{
  "num_hidden_layers": 12,
  "hidden_size": 256,
  "num_attention_heads": 8,
  "num_key_value_heads": 2,
  "head_dim": 32,
  "intermediate_size": 1024,
  "vocab_size": 2879,
  "hidden_act": "swiglu",
  "norm": "rmsnorm",
  "norm_place": "pre",
  "norm_eps": 1e-06,
  "positions": "rope",
  "rope_theta": 10000.0,
  "rope_fraction": 1.0,
  "qk_norm": true,
  "attn_scale": 0.177,
  "bias": "none",
  "tie_word_embeddings": false,
  "parallel_block": false,
  "init": "uniform",
  "init_std_qkv": 0.04,
  "init_std_o": 0.00816,
  "init_std_up": 0.04,
  "init_std_down": 0.00816,
  "optimizer": "muon_variant",
  "learning_rate": 0.0107,
  "lr_mult_o": 1.5,
  "beta1": 0.93,
  "lr_head": 0.00714,
  "warmup_steps": 42,
  "schedule": "wsd",
  "decay_fraction": 0.71,
  "decay_shape": "linear",
  "final_lr_fraction": 0.05,
  "batch_tokens": 65536,
  "max_seq_len": 128,
  "doc_mask": true,
  "train_tokens": 736200000,
  "max_steps": 11234,
  "dataset": "wikipedia_en"
}
MLP neurons of a small language model. Each row is named by its layer, matrix (gate and up: input weights; down: output weights) and neuron, and shows model dimensions 0-127. Each number is 128 + 24 x the weight over its row's rms, rounded and kept within 0 to 255. A neuron's up and down rows have the sign that makes its largest values positive.
After each neuron's rows is what it responds to, as a language model described it from the Wikipedia text at the highest values.

L5.gate711 [112 124 138 108 141  80 138 102 104  97 103 141 156 141 130 120 136 148 116 111 138  83 111 139 152 121 170 101 131 108 114 125 108 139 110 162 100 102 119 155 139 135 144 139 128  78  94 114 112 126 134 117 142  88 164  93  98 140 146 126 160 128 131 125 113 161 126 117 160 144 114 159 123 153 124  74 103 121 112 141 111 144 126 162 122 162 111 118 122  87  72 129 155 130 138 127 133 157  94  99 119 128 133 157 101  79 137 142  75 135 133 146 133 113 127 119  64 200 106  88 105 156  85 149 167 155 125 129]
L5.up711 [ 96 176 182 127 156  84 113 154 161 164 168 168 111 149 116 143 147 127 170  50 106 153 118 131 126 132 153 116 118 114 127 110 161 136 136 159 128 131 132 121 152 165 129 135 126 105 159 117 135  93 130 118 150  84 130 143 103 134 149 107 102 134 121 100 116 100 157 118 130 147 127 122 105 148 131 127 107 100 107 107 150 124 195 133 142 157 144 142 119 120 125  81 136 158 137 131 128 125 105 139 145 117 150 135 164 140 115 117 129 150 141 149 120 104 182 117 143 128 135 108 162 123 103 135 121 135 125 132]
L5.down711 [157 139 129 107  81 114 148 173 140 193 127  89 140  93 155  86 114  92 110 164 123 124 104 139 146 145 141 133 143 120 145 152 149 147 120 130 154 118 119 106 119 130  85 146 145 128 132  89 202 159 147 128 132 148 120 174 134 103 110 125 138 128 127 105 124 146 173 112 114 143 137 140 179 125 137 128 128 145 143 140 114 121  56 135 136  86 103 141 104 101 159 115 121 118 175 186 108 140 196 138  95 149 120  76 142 142 136 110 121 119 134 117 123  96 119 115 104 131 110 167 107  93 111 140 134 104 132 140]
Name-completing word pieces. Final pieces or periods that complete a proper name, mostly given names, surnames or abbreviated genus initials, e.g. E. niveus, Car-ter, Garc-ia.

L5.gate704 [121  98 143 138  88 132 145 158 157 120 160 121 134 119 144 132 127  89 146 138 171 103 150 126 134 130  92 134 125 133 122 135 129 148 117 148 147 148 147  93 144 126 162 102 153 108  85 105  79 106 159  86 117 126 155 143  73 142  99 126 119 141 115 102 169 114 151  84  64 115 136 150  98 148 163 117  99  64 159 134 137 118 160 125 168  90 131 179 128  83 119  95 173 115 122  93 157 160  78 152 190 158 145 146 126 102 120 125 123 107 139 105 102 118 130  82 113 116 144 110 116 133 127 138 156 128 168 114]
L5.up704 [124 158 162 122 166 165 108 151  87  94 124 140 118 155 145  89  76 115 186 122 115 132 101 145 105 152  95 148 128 118 133  88 136 124  97 134 158 104 143 122 129  99 121 109 133  85 142  82  93 151 102 167 164 115 158 167 102 113 109 147 157 119 137 115 181 157 127 130 134 156 110 136 124 120 114 105 125 131 138 103 118  76  81 100 104 160 127 131 108  99 104 106 129 156 178 117 137 121 109 123 141  83 143 146 146 147 161 157 146 134 117 155 104 144 104 103  81 124 122 175 120 125 117  89 147 145 146 134]
L5.down704 [110 121 128 100 140 150 122 139 121 128 176  79 147 132  97 127 105 153 127 105  89 145 169 152 102 166  92 128 109 151 155 157 122 111 175 145 165  83  89 100 123 129 163 134 119 148 134 104 119  95 114 130 140 126 113 159 157 114 127 151 110 154 100 132 127 136 141 132  75 106 108 150 127 111 103 141 118 101 153 144 148 120 113 144 121  80 117 129 107 161 137 109 116 109 135 131 201 123  99 117 199 131 136 141 132 162  97 125 117 166 123 120 152  91 102 135 126 113 125  44  97 141 158 156 134 105 115 142]
Proper-name final token. Token that completes a multi-word proper name or title, such as Salt Lake, Cape Fear River, Marcy Avenue, Bath Bus Company, Vol. 2.

L4.gate159 [130 145 107 151 103 130 172 165 116 151 121 142 116 143 159 142 123 164 103 161  69 133  80 134 135 174 132 130 119 137 141 107 136 107 106 132  89 141 147 103 109  89 145  94 129  98  92  92 101 118  95 124 172 142 162 133 101 124 126  76 150 135 127 133 113 156 153 122 153 123 144 141 116 177 128 119 129 187 153 137 145 127 118 107  99 139 139 162 145 123 123 145 130 117 141 129 124 123 128  81 132 163 152 139 102 110 122 117 141 131 105  97  83 130 149 121 103 154  97 135 172 168 116  87 147 107 122 126]
L4.up159 [163 121 185  80 147 112 104 150 130 138 145 130 109 133 131 118 114 145 139 133 147 150 122 125 140  95 171 140 139 161 133 133 136 120 135  97 116 177 149 160 124 102 157 115 153 111 160  78 100 142 136 129  99 133 115 129 136 101 143 128 149  97 108 156 128 154 108 125 149  94 168 159 134 146 112 117 115 133 137  94 142 149  98  98 132 176 103 154 147 143 154 111 105 126 132 120 130 121 121  80 124 129 134 121 110 150 112 151 144 177 101 127 129 144 131 113 139 141 117 110 122 137 109 122 157 106  95 116]
L4.down159 [127 170 123 126 178  97 144 145 140 114  99 171 173 140 118 133 129  96 108 127 108 117  72  82  96 163 135 107 109 121 140  95 133  89 154 120 132 113 159 106 147 132 157 141 146 110 149 122 130 118 141 111 117 104 179 137 112 106 166 163 130 107 140 136 125 172 119 158 165 140 118 130 133  90 151 111 167 149  90  93 123 113 124 123 157  96 151 187 148 126 122 116 149 122 140 110 145 116 106 141 111 152 174 102 129 185 122 137 132 129  92 143  92 122 150 109 144 163 150 119 117 127 104  90 121 128 164 137]
First-name ending pieces. Final word-piece that completes a split personal first name, usually before a surname, as in Col-in, Kev-in, Dyl-an, Cec-ily, Michel-le.

L7.gate828 [143 152 144 163 125 118  86 128 148 147 121 119 132 104 129 115 106 138 119 120 144 130 156 158 129  83 132  68 161 133 110 137 149 139 150 100 162 100 181 137 149 169 105  97 113 107 133 117 145 118 108 139 129  55 126 104 126 112 165  89 146 111 176  98 134  91 141 162 120 168 133 136 102 106 127 120 108 132 140 141 126 138  98  79 105 148 136 160 103 133 175 122 162 114 100 140 119 178  93 142 141 128 155 115 150 155 155  95 116 117 136  99 139 118 132 121 103 151 109 148 154 136 154 137 157 143 128 155]
L7.up828 [ 95 161 140 143 137 129 138 124  96 145 112 142 117 122 166 135 140 146 129 133 152 145 149 121 117 120 105 119 146 146 129 109 123 141  89 101 118 111  96 160  91 144 113  95 131 164 139 129 135  99 141 138 177 107 146 119 128 103 130  96 127 140 158 146 120 173 143 124 139  82 125 105 133 145 147 143 155  92 105 106 136 167 149  96  74 157  95 122 147 108 132 117 125 112  96  93 136 171 137 146 158 174 142 162 133 145 125  67  81 194 137 145 119 155 113 112 119 114 129 137 151  75 139  94 159 124 130 161]
L7.down828 [118 159 138 142 122 108 135 131 159 136 116 155  66 124 103 124 133 100 133 117 148 116 138 120 113 112 129 116 156 144 165 141 136 108 122 192 162 110 207 146 144 139 107 100 139 122 168 128 107 108 149 104 164 116 133 128 117 141 116 108 105 101 132 130  96 128 121 188 120 118 136  87  86 152 126 119 127 128 119 145 148 130  97 108 143 136 121 180 154 175 192 116 105 125 150 144 124 110 117 170 120 171 100 139 142 152 139 120 115 145 110 135  87 107 146 130 141 155 144 110 162 125 151 106 143 119 142 113]
Person role nouns. Final pieces of nouns naming a person's role or relation, often split words: counsel-ors, grand-son, friend, physic-ian, Train-er, Admir-al.

L7.gate503 [141 158 160 120 107 152 151 133 132 148 128 121 146 130 115 111 139 126 112 132 113 105 122 146  86 166 102  79 122 125 102 132 128 155  92 117 137 144 135 112  95 114 114 121 124 123 126 121 138 122 132 147 181 117 122 146 114 144 109 130 123 113 132 136 152 122 151 117 157 138 137 140 160 120 143 135 134 124 122  75 161 177 150 127 108 157 180 103 121 113 119 129  95 150 177 119 163 124 135 138 142  98 107 105 101 133 123 105 143 171 135 135  88 118 128 182 148 143 145 150  97 180 134 122  47 128 152 156]
L7.up503 [113 165 147 106  76 142 120 116 129 141 145 167 127 106  87  75 100 188 101 166 140 126  80 133 151 145 107 140 109 147 109 113 151 115 151 125 131  77 130 135 143  96 132 153 133 142 121 102 168 132 138  92 108  96 155 126 140 168 152 147 152  97 181 106 169 120 138 156 112 145 136 142 127 131 126 144 124 106 110 114  98 160 141 105 145 130 149 110 107 176 139 127 138  83 124  94 124 142 121 116 103 122 136 128  77 117 100 122 130 147  66  96  88 148 129  65 146 128 127 127 134 139 117 153 132 115 113 135]
L7.down503 [157 127 128 122 162 122 123 134 103 169  98 145 111 107 129 144  97 120 117 135 136 139 134 119 153 142 142 142 110 119 123 140 113 168  61 167 176 148 136 165 129 157 133 124 139 151 132 114 111 123 129 119 177 188 174 155 145  98 124 135 117 106 133 148 135 118 152 111 124 119 130 171 115 140 109 179 157 148 159 108 128 134 180 133 151 136 153 151  83 135 115 148 164 132 132 167 125 128 129 102 141 143 122 154 128 156 124 129 144 131 126 136  48 129 106 130 164 138 132  86 126 119 135 122 122 142 175 179]
Infobox field colons. Colons after infobox field names like Founded:, Release date:, Website:, and words leading into a date (since, until, born, end of, in 20).

L4.gate219 [137 165 104 146 122 127 103 139 116 155 136 136  89 134 110 160 166 152 120  99 150 113 165 114  91 102 162 104 142 161 130 143 145 177 124  85 133 157 213 161 142 141 118 115 104 108 130 116 162  76 174 136 104  86 110  99  93 134 175 110 121 112 133 139 156 137 118  99 160 127 119 128 115 134 121 134 125 118 136 125 120 145 139 109 113 147 125 142 124 143 177 151 128  88 154 153 118 147 179 164 165 152 154 184  82 123 128 110  82 142 132 110 112 123 107 135 142 145 107 129 139 143 113 104 129 163 123 159]
L4.up219 [147 138 120 145 124 131 130  97  76 182 132 123 124 139 124 154 118 153  91 148 137  99 125 107 103 123 119  94 132 148 132 165 146 121 149  80 147 171 190 155  98 123 108 107 106 112 125 116 152 106 126 123 123  97 127  83  69 124 150 129 138 117 130  90 152 113 114  96 124 162 141 128 104 145 132 124 118 104 175 177 141 131  86 105 145 151 114 164 166 121 155 127 107 111 111 116 154 114 148 119 158 137 131 142 118 149 120  76 115 149 128 123 100 182 119 128 122 161 122 103 156 105 122 107 122 143 114 160]
L4.down219 [114  84 134 142 122  85 163 129 113 119 161 113 121  87  84 101 125 147 105 133 168 142  84  98 127 117 105 131 167 109 155  87 123 132 123 162 129 130 133 144  97 113  94 132 102  93 120 135 130 126 145 124 170 102 143  82 124 113 147 153 154 125 111 139 111 119 124 106 110  95 143 134 119 119 130 101 149  88 202 127 133 126  81 118 140 120 136 148 138 153 149 131 169 165 129 135 141 117 110 132  90 136 120 106 126 124 136 147 137 103 124 113  87  92 118 145 162 190 120  80 164 122 154 152 168 122 141 161]
Nouns for groups of people. Final pieces of nouns naming people or groups of people, often plural agent suffixes: settl-ers, sold-iers, citiz-ens, business-man.

L5.gate253 [123 146 176 128 102 126 146 120 126 148 121  89 101 152 117 127 110 151 143 142 102 108 134 138 149 139 118 131 117 138 116 153 148 118 144 132 107 101 117 122 143  88 144 115 115 117 151 149 103 160 116 129 101 108 146 156  88 128 142 132 133  61 135 118 113 124 111 101 119 147 129 132 109 142 165 151 158 122  75 124 137 116 174  93 116 163 155 113 131 164 129 165 145 167 158  79  81 160 141 144 113 139 132  94 171 149 151 142 134 141 102  97  62 105 130 174 147 138 138 108 114 142 120 152  74 165 157 144]
L5.up253 [183 137 167 144 178 123 124 166 148 181 154 137 122 141 135 160 117 134 165 139 132 119 126 163 131 115 111 135 125 128 125  87 135 126 104 187 103 123 121  91 121 189 164 145 130 155 162 117 100 122 148  87 149 103 132 133 115 102 138 109 174 100 109 101 104 157 125 134  95 122 132 165 166 146 168 104 151 129 160 148 153 137 151 127 130 115 123 177 191 127 132 107 162 108  91 107 170 103 132 132 119  99 117 126 178 112 109  92  94 130 118 144 155 104  99 158 148 156 123 155 155  74 100 124 103 153  87 122]
L5.down253 [128 159 166  90  95  84 137 140 136 170 133 147 164 118 119  95  68 161 116 136 145 113 162 134 168 152 145 130 175  91 148  89 125 150 132 140 106 152 123  98 140 177 156 133 129 133 176 154 148 100 104 159 161 125 142 122 118 139 128 147 136 164 113 146 154 170 121 169  96 128 110 109 130 138 120 121 124 140 159 146 145 158  26 121 129 134  99 129 131 126 130 103 157  64 131 114 137 123 124 124 128 137 120 175  84 118 147 116 133 139 105 112 163 129 124 108 118 132 125 113 139 167 128  81 159 103  96 142]
Female word-final pieces. Final subword pieces completing words, mostly female-related: girl, she, and given names like Hannah, Becky, Jenny; also some unrelated word endings like husband, TKO, Albion.

L5.gate194 [119 137 142 123 134 117 120 125 132 147 162 137 130 183 128 111 118 136 148 116 108 126 153 132 123 151 113 126 101 137  92 155 140 100 147 165  92 115 127 147 148  86 134 120 129 105 120 116 151 133 147 120 105 108 170 107 118 134 145 125 120 100 184 140 145 161 135 127 105 155 106 175 131 140 130 104 149 138  86 113 171 134 194  78 147 113 199 123 156 133 134 121 123 176 124 122 177  99 128 122 121  88  89 134 168 124 136  80 181 131  83 130 126 115  98  97 106 137  88 164 132 120 130 162 122 144 130 139]
L5.up194 [157 139 127 126 140 125 141 147 144 124 126 152 116 138 125 148 118  84 127 169 157 160 143 155 116 114 114 152  97 120 117 118 146 129 113 124 126 121 147 108 102 108 145 130 111 137 136 135 101 130  99 110 141 127 123 103 102 147 163 121 108 152 151 139 117 156 140 151 113 121  94 165  73 121 152 129 148 124  98 110 124 129 160 159 127  98 131 131 131 136 136 138 165 115 104 131 155 118 148 118 189 124 111 153 144 107 110  54 154  98  73 124  97 115 122  99 132 132 179 133 132  81  96 144 146 144 131 147]
L5.down194 [127 134 132 145 121 165 127 100 155 115  73 147 130 137 120 163 106 138 117 132 146  97 100 171 149 113 141 105 101  89 119 126 131 160 151 141 159 134 204 105 100 119 167 153 111 100 120 137 101 125 116 152  94 165 157 135 136 145 127 154 160 127 146 125 151 166 172 156  88  83 136 131 104 130 128 133 147 104 145 117 144 147 110  99 174  98 114 108 125 145 105 132 122 149 144 117 194 102 150 158 104 169  91 147 101  87 138 185 127 134 131 171 134 121 159 119 122 124 167 122  93 114 167 144 105 161 145 120]
Infobox field colons. Colons after field names in infobox-style lists (Label:, Website:, Released:), plus weaker mid-word pieces such as cloverle-af, man-if-est, ent-ered.

L7.gate558 [143 102 105 131 135 160 111 117 150 158 143 135 130 151 155 148 119 107 122 162 120 118 129 108 128 122 142 139 130 154 153 143 143 142 101 113 116 113 173 106 151 116 132 105 103 132 104 135 108 173 134 119 151 113 159 122 159 125 132  90 148 114  91 101 162 129 101 122 117 168 100 126 159 144 118 133  88  97 165 127  96 196  86 147 138 133 121  84 135 164 143 103 157 126 108  97 124 159 147 106 118 178 128 117 138 127 137  82 149 172  88 125 115 140  99 146 104 143 126 144 142 120  95 109 143 115 134 188]
L7.up558 [144 152 135  70 118 145 131 123 102  81 141 116 136 139  93 109 163 136 156  78 132 141 118 152  82 165 160 107 144  83 144 134 121 118 157 159 141 121 160 162 168 149 160 126  72 149 103 118 135 173 155 160 131 119 130 161 174 141 116 140 151 114  96 155 142  93 121 108 162 173 117 144 142 171 139 115 128 151 123  88 120 144  86 160 106 138 115 141 134 121 171 134 108 148 148 152 114 127 160 119 195 102 117 118  85 152 149 146 139  95 154 126 150 111 151 189 121 117 134 112 132 123 133 127 137  89 127 141]
L7.down558 [117 154 163 120 144 131 131 129 132 130 107 116 130 125 131  67 147 114 149 141 134 141 112 131 101  83 151 152 145  99 129 134 125 106 161 145 134 158 118 127 125 108 147 103 128 143 102 105 179 113 143 137 103 133 139 131 118 111 132 108 160 125 118  87 117 124  95 150 123 162 137 117 161 112 149 169 130 100 115  99 133 104 100 128 110  89 120 153 161 148 142 125 138 144 118 189 144 116 138 186 111 150 135 114 176 148 173 105 119 147 126 103 129 119 109 124 138 153 143 136 127 155 164 134 148  84 152 106]
Mid-name/abbreviation continuations. Tokens that continue an unfinished unit: periods after initials or titles (Mrs., Dr., Op.), minutes after ° in coordinates, and mid-word name pieces (Th-or-ell).

L5.gate44 [120 137 118 152 123 125  79 112 145 140 118 140 111  82 141 114 106 116 142 185 157 163 151 122 146 145 130 148 104 145 155 102 128  93 145 152 133 163 141 141 119 129 132 104 130 120  99 151 111 117 119 163 172  71 133  61  98 124 149 118 104 132 156 179 157 129 118 157  90 134 146 124 119 107 152 137 143  99 127 124 170 100 134 154 124 157 154 139 164 155 142 105 127 106  84 145 139 120 117 179 159 113 139 136 123 137 162  69 105 127  78 136 125 114 126 127 156 100  74 134 108 168  90  98 160 136  91 100]
L5.up44 [ 99 168 165 134 123 130 107  98 138 131 133 111 151 129 166 137 108 148 168 117 119 120 131 141 107 110 148 103 117 126 100 117 150 129 161 122 150 128 163  89 142 120 115 110 154 142 123 125 147 125 124 143 131 115  89 141 157 123 144 120  81 137 158 148 152 136 102 152 156 163 108 154 141 154 170 129 150 143 107  90 155 131  71 129 126  94 136 166 121 126 169 127 152 141 129 155 126  97 130 153 166 173  79 141 127 121 156 105 120 142 131 135 136  90  92 143  91 142 128 134 147 130 101  82 149 167 114 134]
L5.down44 [170 126 132 128 133 110 117 160 121 141 122 141 137 174 148  88 141 111 162 165 155 121 103 132 116 123 125 124 178 165 147 103 122 148 145 108 148 109 122 130 159 135 136 138 135 150 155 151 123 133 158 167 151 149 163 171 134 125 114 153 140 112 163 139 133 139 109 117 179 122 120 140 136 110  75 111 142 130 120 171 129 143 110 141 162 148 159 118 140 131 161  85 126 114 103  97 138 132 109 139 112 125 122 165  88 133 147 166 156 119 134 152 102 108 126 112 176 138 153 157 158 120 140 128 168 150 155 114]
Kinship words, word middles. Fires on the middle piece of a split word, mostly family terms like F-ather, Bro-ther, grandf-ather, also d-om-estic, Ph-il-osophical.

L4.gate21 [134 126 120 119 130 111  77  81 121 157 120 141 107 122 176  89 106 138 104 171 125 139 190 114 118 129  91 175  97 127 124 147 115 150 147 117 148 111 109 136 146 116 138 150 157 142 106 137 154 115 128 112 137  99 134 100 117 145 145 119 126  73 161  88 124 137 177 121 139 125  97 122  91 151 121 131 124 146  96  96 121 130 150 164  99 167 127 138 109  90 117 139 159 145 135 138 131 119 127 125 120 134 115 161 150 119 126 128 132 141 123 109  48  58 117 105 107 118 118 120 143 118 147  94 117 144 147  84]
L4.up21 [113 111 127 132 133 140 143 161 138  87 120 122 125 135 144 144  92 154 116 127 139 120  90 121 100 155 124 116 158 149 104 110 159 118 162 138 135 136  78 128 159 112 152 143 111 121 100 119 148 120 112  74 135 157 166 150 124 142 160 125 103 119 164 125  94  93 150 124  51 146 161 115 157 132 117 160 119 136 111 130 138 169 126 132 121  92 119  95 112 105 161 128 136 149 116 119 101 143 100 105 112 119 174 134 167 161 120 110 175 143 139 146  93 104  93 146  81 112 125 116 103 122 129 138 143 118 118 136]
L4.down21 [128 131 132  94 119 112  89 102 110 148 163 134 122 130 150  77  98 156 144 128 117 105 143  97 142 120 107 114 126 105 112 148 110 115 135 124 149  78 128 136 130 129 144 133 151 187 124 117 105 137 115  92 143 133 143 134 147 165 136 177 132 118 124 136 132  97 146 144 122 114 149 125 109 131 118 143 164 194 142 145 150 106 140 125 110 124 125 107 136  85 126 129 106 134 146 167  80 112 157 116 147 121 101 109 130 129 133 101 131 119 164 159 108  90 133 138 144 121 149 176 137  67 149  88  99 110 110 116]
Infobox field colons. Colons after infobox field names, strongest after Website before a URL, also Headquarters, Locale, Binomial name; weaker on scattered word-ending pieces like -er, -ing.

L7.gate433 [154 154 137 140 123 160 132 111 143 168 131 137 148 106 153 137 112 106 108 127 126 126 103 107 118 178 155 120 116 120 127 147 110 154 123 107  68 112 158 113 141 156 168 122 150 128 135 127 106 168 123  94 118 121 134 117 147 140 150 165 148  93  88 164 118 112 119  92 120  95 115 102 152 125 129 111 110  92 105 132 137 167  46 151 115 119 102  72 122 128 106 101 176 106  89 175 158 119 103 129 121 145 119 121 133 126 140 129  91 138 116  94 100 113 150 126 130 141 137 114 156 123 118 163  78 116 121 123]
L7.up433 [138 182 108 145 116 133 154 148 140 158 135 137 150  99 152 132 153 124 141 174 112 108  91 145 123 168 110 105  89 119 117 143  79 121 154 147  92 111 159 162  99 143 155 121 145 140 124 103 127 167 119 128 135 129 137  96 157 128 159 142 163 137 131 166 152 149 110 113 130 147 122 117 152 123 132 112  82 115 114  95 127 140  72 153 108 147 100  96  95 121 138 149 138 169  78 113 122 111 135 153 124 132 115 112 121 120 115 160 111 139 118 145  76  89  89 102  97 163 127 162 149 127 119 139 119 127 119 140]
L7.down433 [114  68 149 123 132 122 161 138 110  67 152 131 109 163 106 118 126 142 154 103 154 117 137 151 128 123 129 155 137 137 165 108 133 122 116 174 117 151  89 155 162  96  82 109 105 119 135 138 138 135 131 151 140 147 156 112 107 107 103 146 119  73 123 127 136 141 142 161 114 159 164 140 121 143 148  95 180  86 112 129 123 113 105  74 165 115 145 178 145 124  84 146 115 146 161 107 122 137 171 136 115 140 120 129  93 115 150 117 146 134 134 158 192 129 130 128 145  85 151 155 143 131 120 138 137 127 120 105]
Personal name completion. Final fragment of a given name or middle initial's period just before a surname, in credits and results lists, e.g. Rajes-h, Sar-ah, "William L." before Driver.

L7.gate583 [128 122 103 126 148  89  63 151 109 143 150  78 146 136 103 140 154 107 189 105 122 149 128 137 144 134  92 124  87 137 164 110  91 135 104  75 167 104 127 100 153 123 154 154  97 120 109  98 123 139 118 120 136 116 139 123 128 144 117 121 132 112 120 144 180 137 109 128  81 134 124 116 137 166 139 136 103 123 107 117 118 119 119 122 108 116 160 123 142 162 124 113 112 144 167 144 162 135 106 125 135 156 150 101 190 156 145 126  99 122 112  97 138 140 132 141 124 106 126 108 138 105  86 125 125 169 138 125]
L7.up583 [144 122 163 120 125 120 152 183 146 116 125 125 151 112 150 142 118 111 148 161 157  79 165 106 144 134 136 158 151 114 133 104 141 127 117 156  76 128 130 149 144  99 121 138 154 111 152 118 183 143 116 152 119 158 152 198 135  89 122 140 137 121 131  99 164 152 123 122 114 160  87 103 127 139  91 127 140 110 121 109 122 160 142 155 153 142 140 110 120 109 146 146 145 163 141 115 146  99 109 147 108 131 106 165 127 153 152 120  93 105 124 179 170 153 104 107 107 120 118 100 102 128  93 130 133 115 139 134]
L7.down583 [101 139 110 111 121 165 156 123 106 181 125 127 118 143 106 125 130 171  96 144 109 106 145 104 113 146 119 107 127 121  91 127 120 104 120 132 161 124 146 144 122  90 120 132 130 113 118 112 158 109 125  88 167  86 115 120 140 129 104 107 145 148 115 182  76 128 158 137 120 101 123 135 165 117 132 128 111 131 122 156 126 103  65 140 126 105 111 142 126 115 113 130 163  91 112 124 125 151 167  91 125 119 124 147 113 163 132 134 175 138 156 158 107 124 159 144 110 104 152 129 136 117 131 117 137 147 105  97]
Facility and place head nouns. Final head nouns or closing word pieces of named places and facilities, such as station, building, Museum, Hot-el, Can-al, br-idge, often right before punctuation.